From a checkpoint of a small transformer trained on Wikipedia.
Architecture: learned positions, biases, tied embeddings.
Training: a variant of Muon for these matrices, 826M tokens, 6304 steps.
MLP neurons of a small language model. Each row is named by its layer, matrix (up: input weights) and neuron, and shows model dimensions 144-239. Each number is 500 + 40 x the weight over its row's rms, rounded and kept within 0 to 999. Numbers have three digits each.
After each neuron's rows, "fires in" lists the words (lower case) most often at its 100 highest values on Wikipedia text that the model never trained on.

L5.up1249:490507477510505488438500485475372506526480538434553481499544481527475491495509364469513566452435500453519462525497436454479555523458428566525517468530510474529563589543494497489508477520570537572564543456469514534543450484494517548427504556513528511496467498465510410596434546452490401577
fires in: "it", "that", "was", "he", "is", "by"

L5.up1184:449452506522483405581474447462544542485501557453475461537531519480504502488550507539474502490544518485518509519462503439468487556449459532488504427507453518527495539495436539527515433438485522527460478568495506515452595473375476484582471449516498473493521494559562582467560482521517419524
fires in: "it", "you", "for", "track", "code", "title"

L6.up129:482432450476477469578565476553544447499458457528513462492491456462503499447494455534496504499526423454548512497459482506495478485448514496476471515447483465456589517494504568458571516509433484422549462435467466528532478469535508517464594570476492537493549482450532611518440446500571474512
fires in: "and", "university", "war", "engineering", "research"

L11.up149:472431479569440486496485500521505483473471448411511505567469519537543484505456492532520535536432502512484502508478549500504516438560530539488551556433480464500540536573510494510433501495470482536514485572521459541535538561521450446481449459502417474509473501516477516572458560529502564458
fires in: "as", "an"

L3.up600:483512481520506480497413553474506485520425519480528542463519569531417483472512480550594524487464466415467548539392467456524516571534515551492535504534578476430516520459454518510440510523607428534497464525488524526456490553486515496436500522454431556453469481467424427538518540451504480507
fires in: "in"

L9.up311:404479574523465517505557450516511527494502500456510524479499446459457447494520541552454520422536462537502556448490488532504514470490556467505505492529420608552484529433554529489482499509581557577460437575476482475536529452540445441423454524520528445444522484487550472523518429535444478530
fires in: "a"

L5.up434:439521412525496468492395482466529493533450453522464506425499500412433505497521506478489557490527467585456468521531487475462498437553512570441555519522502517490508500503499481510525522450481480478464508526560507550505521551506533499459571527530535488467497466504463482517517440482503479517
fires in: "an", "first", "is"

L5.up1188:530482504466484491527589426513511551528541548525464467498486585473522585481455464430502529488604500469485475492462470456484546548540516484537511454459511468474514472537413516534509474451487489482515554510482469445493532568485513562451525455441508449517547566514565515489442493434527545490
fires in: "he", "there", "music", "basketball", "metal"

L6.up189:508487470570419491545466474489564528542504457506480422608520488490478469512491459511483597503506467469549536452500477485525529502498512451488503514488522515529521527441506514501561569434517512469471438537469476479527483439483504509502486479432504523487468537552508519543487533514517477452
fires in: "of", "round", "few", "half", "two", "volumes"

L6.up322:492437464416493511564473544514473547484463518531573508485483547511458512468512412516461540534469448408516523462542593491535490457489462516520505441462500501455493495528557509541486483484517508515489448443506527530476495528495426465489461558513450431571519494525488515550442520491540437483
fires in: "with", "states", "school", "university"

L5.up288:473544546560453525486530401489540546540506567479556529584529434481525416506488533500549581471459482496410499466478423543553508473584530509519463495452557492484551451474497449508493512509488501450518558462497544564588437474531580469481448539557571573459444491510516547502474450440552516541
fires in: "a", "s", "an", "series"

L6.up1229:469456485509514483432532470499547441568437460523494501485578485536469564498495526496465602498500463502512515452511504437510532475519533425479489484544420518487506549514477433528507508446503514528530464491512572476509474407546505543553479421409473432508464484505495458512475530516520533513
fires in: "of", "record", "her"

L6.up310:487511552485520503546414500563530500491512490509585585530474469501517556490483451507554564508450468481480514423585490561526534442576533528482498464483525562494532455485529468487485456510506461472521470489494506496511477443551458493490519488495499529518491497556464456489458459548559524515
fires in: "of", "with", "warped"

L3.up400:541498548540507427535504484490516520533496587455551464474562580508529566464536432493516460450533428380541485506573509463484553546551438568448535527526523499470459574459510539514462465497495519492470476419511497526493517509500500527383489495454529493499465470473440558507496495491469479504
fires in: "no", "much", "rather"

L5.up756:442525442479530531440499488459489466492477477475457527457535528572462513507546423429491494498487496463509500539523484504475521445513574526588413556577486441484528546521563524526498475496554433517542512489471527492533495554509504523528566459471447557580526482464431477536465504497514508500
fires in: "had", "have", "having", "density"

L6.up1192:521510583507525476596513473453482503491483430438527463566538505506566471464465500588504532554457525456582451474498493433519482606517500536507542473528555464499490528439478540535503488429569529543488548521494502482514512572518471456481506473533434462438543541526530489492517501396492419512
fires in: "on", "of", "to", "from"

L3.up823:514435553460538544514522457493577449493470450510541574530492518431481506555531517485486505433461563485370489533537481466477485460537492525463534579478534523572549536509476415519471447440548543523543411484520530504426524397567530493519474510478525447592505495492555572514492550477491561437
fires in: "it", "chinese", "yale", "temple", "climate"

L6.up373:390464510560482536551523547515514485491500506453466553482552536515453502434602397619461494545524479513532496392548471407476522499406484491420529517539502473501521583466519516505496511527586490460541465464479520541474419547527494552474426541516484484483529531462509511565504547483496479456
fires in: "to", "and"

L6.up713:492454445450457480509442608466470468471511553565536511481478571504545494489501456495432539497543500523515463522476517510447546516524494516520511513565466454425487504511509570550470499499515467479393506577437579530524585503525506503485475468487547521548492486475472499551522508454509549465
fires in: "for", "by", "do", "of", "s", "in"

L3.up462:524522490545525514470443506495536499572420456468552516488558471484569489499520512549473481470449565524474480481462527519517477502489499452503570539539461492521535479604458499516517509471560433505540525526540477429473487528572519542491503474514462519498489465528515515479549503421514537522
fires in: "first", "top", "founding", "leading", "best", "former"

L3.up273:503431498470517485466472476552487476561530480496489423467508496483590508516478504505535458542453475510459490534586502470563491512516532473414575447470489496536492541539465513510543417518514452433513585412482428548469465539499551541562549521541563490508516460524506494461546384573504503502
fires in: "first", "an", "pos"

L5.up729:526525560519518444471421499432511558463502495493496481506528405516580457498467511462550572584488464552500501443549445494502515503512547476431526530501531481464508482530586557357446543529501491463539451485523500499515416556512457512532557517499453507441526485510470537466435468531533455461
fires in: "to", "by"

L11.up103:444462456491507482557412535502575537557461490509464476458532490543474533451489509522508517551560539555519547526504510473515560412444562568443498540511476473420522498521500533506513532527446503455552571533522446476595497540459500512556512474498535578591492505537472497522519438462503505419
fires in: "an"

L3.up274:464443419413465502477446524474514555476529457468512573515515521493508442534513454505508487524479484533483490537507506446506447592549480524434460502429454518525523589479508517513449493465498505517482466505496492513553481504493533500556501526516531487559420511501459517536479569430436507505
fires in: "there", "together", "between", "along", "what", "sunday"

L5.up870:518475532509486527454546518492512514519472469466452550437480482497516547514450470476549504522458519550496461411592463498465511562563598455488451492540501548468453413546490586460472600403523521523499520529506440476447480506526480532537509511538531430547536562481484460485522477544436503519
fires in: "three", "by", "four", "two", "six", "eight"

L11.up1027:485541535436507562538491486472518502518444535548485488518463573508523536456471537557539587501489533490488526492439503498553519480531547485495487521531505479568540515541572543506483546479533513444577455561485516513506533556442509464519501441447473562440567540465555582472568523429454503560
fires in: "his", "him", "continued", "competed", "her"

L5.up383:488504551507509484448550475484441451577485472436531495546485560441524536515572480495499538547579464453533416554490471539527483465454548496417542503461524508456461548531531548508545476603531533493518577502510519419441502489468514477480451476456459467470555491496586530484455462509488480469
fires in: "of", "kick"

L11.up691:518435494473456438537564547488506471541468527572568461509525479594535473489442534518467531494544455480474455478586497502582567474456576477488518515446522517581450498473530484525570577517542487505483515457489507480535511480525582470417543464515493513471472470459444519585427551532525504494
fires in: "was", "were", "is", "are", "re"

L3.up1157:483536464519507522508491484514463505523564488527438455490540564457464470576433503516492502564469514481488573443517478503520508492496486497517460554529476517532546501408443599595497437529578465494512529470491452547508471523536443542515522496516477516584560560513501502530515541486479545488
fires in: "there", "have", "has", "number"

L12.up798:535478460538537532558519518456448488517538381438489468485550417524508543443435495556457537487487520534453529486499537514546547429508552549474540495626513489560474561487477501457533501550524491533506469495516500501501448444490511447571484494508510483559515440503522519430469478465560429568
fires in: "and", "or"

L12.up225:544494561492600452554549482589507513460509479482461422461465454587584541515513510482490545502509498547559539518554523457503477547497476476590438480513532455466479462487548407488547495489559447500558529580482504551476482501498529530494501495521466496467443452477451514511496513529503496513
fires in: "had", "has", "have"

L3.up120:531524499510470429597502447485465552472531458471504522556468438453530508503534438518573473437495475434524427508513478513457514556491482490476535442470493539523418468532508507517461492598540542535474562454527484508477470471508478518562482479534503491566439497515470397452544522531497545453
fires in: "united", "u", "county", "uprising"

L5.up452:513533524519507532459516456552437471515456532527523514469513525618433499473526453453538535535455479481498559508493606489522612549501539509527442468549546483539588460527468550585427470486520515550525541504426414539472527529538539525446558582517496505538489437473469499498499465474451495507
fires in: "had", "would", "could", "have", "should", "has"

L5.up708:513585434515498436479463500492419516570525434505441500482480508469451480438470470484443528573526509563514511452501499477497508520560489539493505476567499512512493534464452493549498537449457531514559565528472512509542440453475512537524520539480474445453526594514548529547586499459534490499
fires in: "on", "may"

L9.up247:462507489537491418490489512454544515502453498492519578490491455472520511474477497500442500489486470607534477419505475579512581471482493506546509509511455522510518547508501525546510570536495518478510394547497469540500549487509462544505496478452504539582530505606435531469593492452482493569
fires in: "to", "and", "the", "moved", "a"

L9.up1108:532521500488539487470569537473472437534528495561410552537459451525482536510491552579433564532489436555519465475528475445528543500525444482524390459409464486461486470460608564573522522548508509507560593573519500516448473506485486476495514494437420448479538531523548416507496494559536483505
fires in: "and", "000", "have", "30"

L5.up1072:514494479482506456483494474464524498469556456524563510442551478520490475484453542502488518497426497494462554539462432540531545498537469452544515470505504571532505546474472522575532530430548556487492555568542455419514534416518520514454451466457499468519490558445524490531470516470452473521
fires in: "of", "in", "after", "as", "on", "scholz"

L3.up771:431464584522522465512435443496530492457481479452475477488546488448508458559503467498504484506455524517407551492445512557457526532480446505494428483530577445461513550522485484543543469515545471477530544524491495505491405512497504499485495526581519476511572456483471522509537469498589487539
fires in: "he", "it"

L3.up404:540568541451450514555468433474519469558503476525506510492537468497549571470456478526555448507432447488499463470508523508455426558458519491532477542476454509549536507475551573510505506501556542493563516510520500556501512428457461513490528518477512487467505488459452451461478477534493443477
fires in: "on", "over", "around", "under", "against", "upon"

L11.up419:490469544480460527545522442494528528532510549458521505471520536480489509481444446515453437533443563503481492606468529540524550525541450549481462531467495513570480539535515501546500432511481472530551499481437491484482538549521536455495539458464465532530502426510417503555489522453451529476
fires in: "a", "65", "augustus", "the"

L6.up127:528532607549511508542537466527550405475453503526491408498527524498537550537474479474426499533534556546484525525500473563513532411530456460473542533489501541481502455433457497483513568475496576498482471500462529462511467527498474601544491431475501477550466532496503495383502563472478434461
fires in: "of", "40p", "53p", "22p", "27p", "36p"

L6.up753:529471576576494440550483517541567499503537528510450531500505450499531413404524493518572487521492427476481371449565537490538522500526538492515455545484479511586520473492515488530571465467491508548532565468469513476552520452496505489529456576516518462463484538551501505430443489466524498483
fires in: "to"

L12.up1043:462459450452497525586509527496516499530465540604512492467480475478512553595459513505448518507547550522485520502503540529546483452505523474488412537489482534553414519533475546528495503491494447555476484530524535447528542476446502408428561528547520450490452462494470579548508466511556504485
fires in: "a"

L3.up541:485561485452468526624541510454520509445530428509453528489488536444431449514513432496484453523533567578407503495491497522442521536529490443518521480498457514482457567512450558495456491458503455538443462515465534491525520489391532500499534518548500476503581460546501495519437476502505564538
fires in: "work", "what", "for", "there", "within", "metal"

L5.up344:501433449475499462476480503485448475505526513461533535530480559475480491572518487534565551502498445499494479497518553506543515551529529527510455498487475512465576480469559487593451473471554515496545488487523529523474509545473513541428480480454540489493462607478550536560480462434475499507
fires in: "his", "s"

L11.up387:477463442488488500488466560532511485488423484488525542472536452474490446528479545521519472514487564497518512484460549524486524453497471572521491484474489439471529500529497565484526527541423496385576501507415574559567503506489503496501502505472497474573503506481493404443539507462497452523
fires in: "an", "9", "8"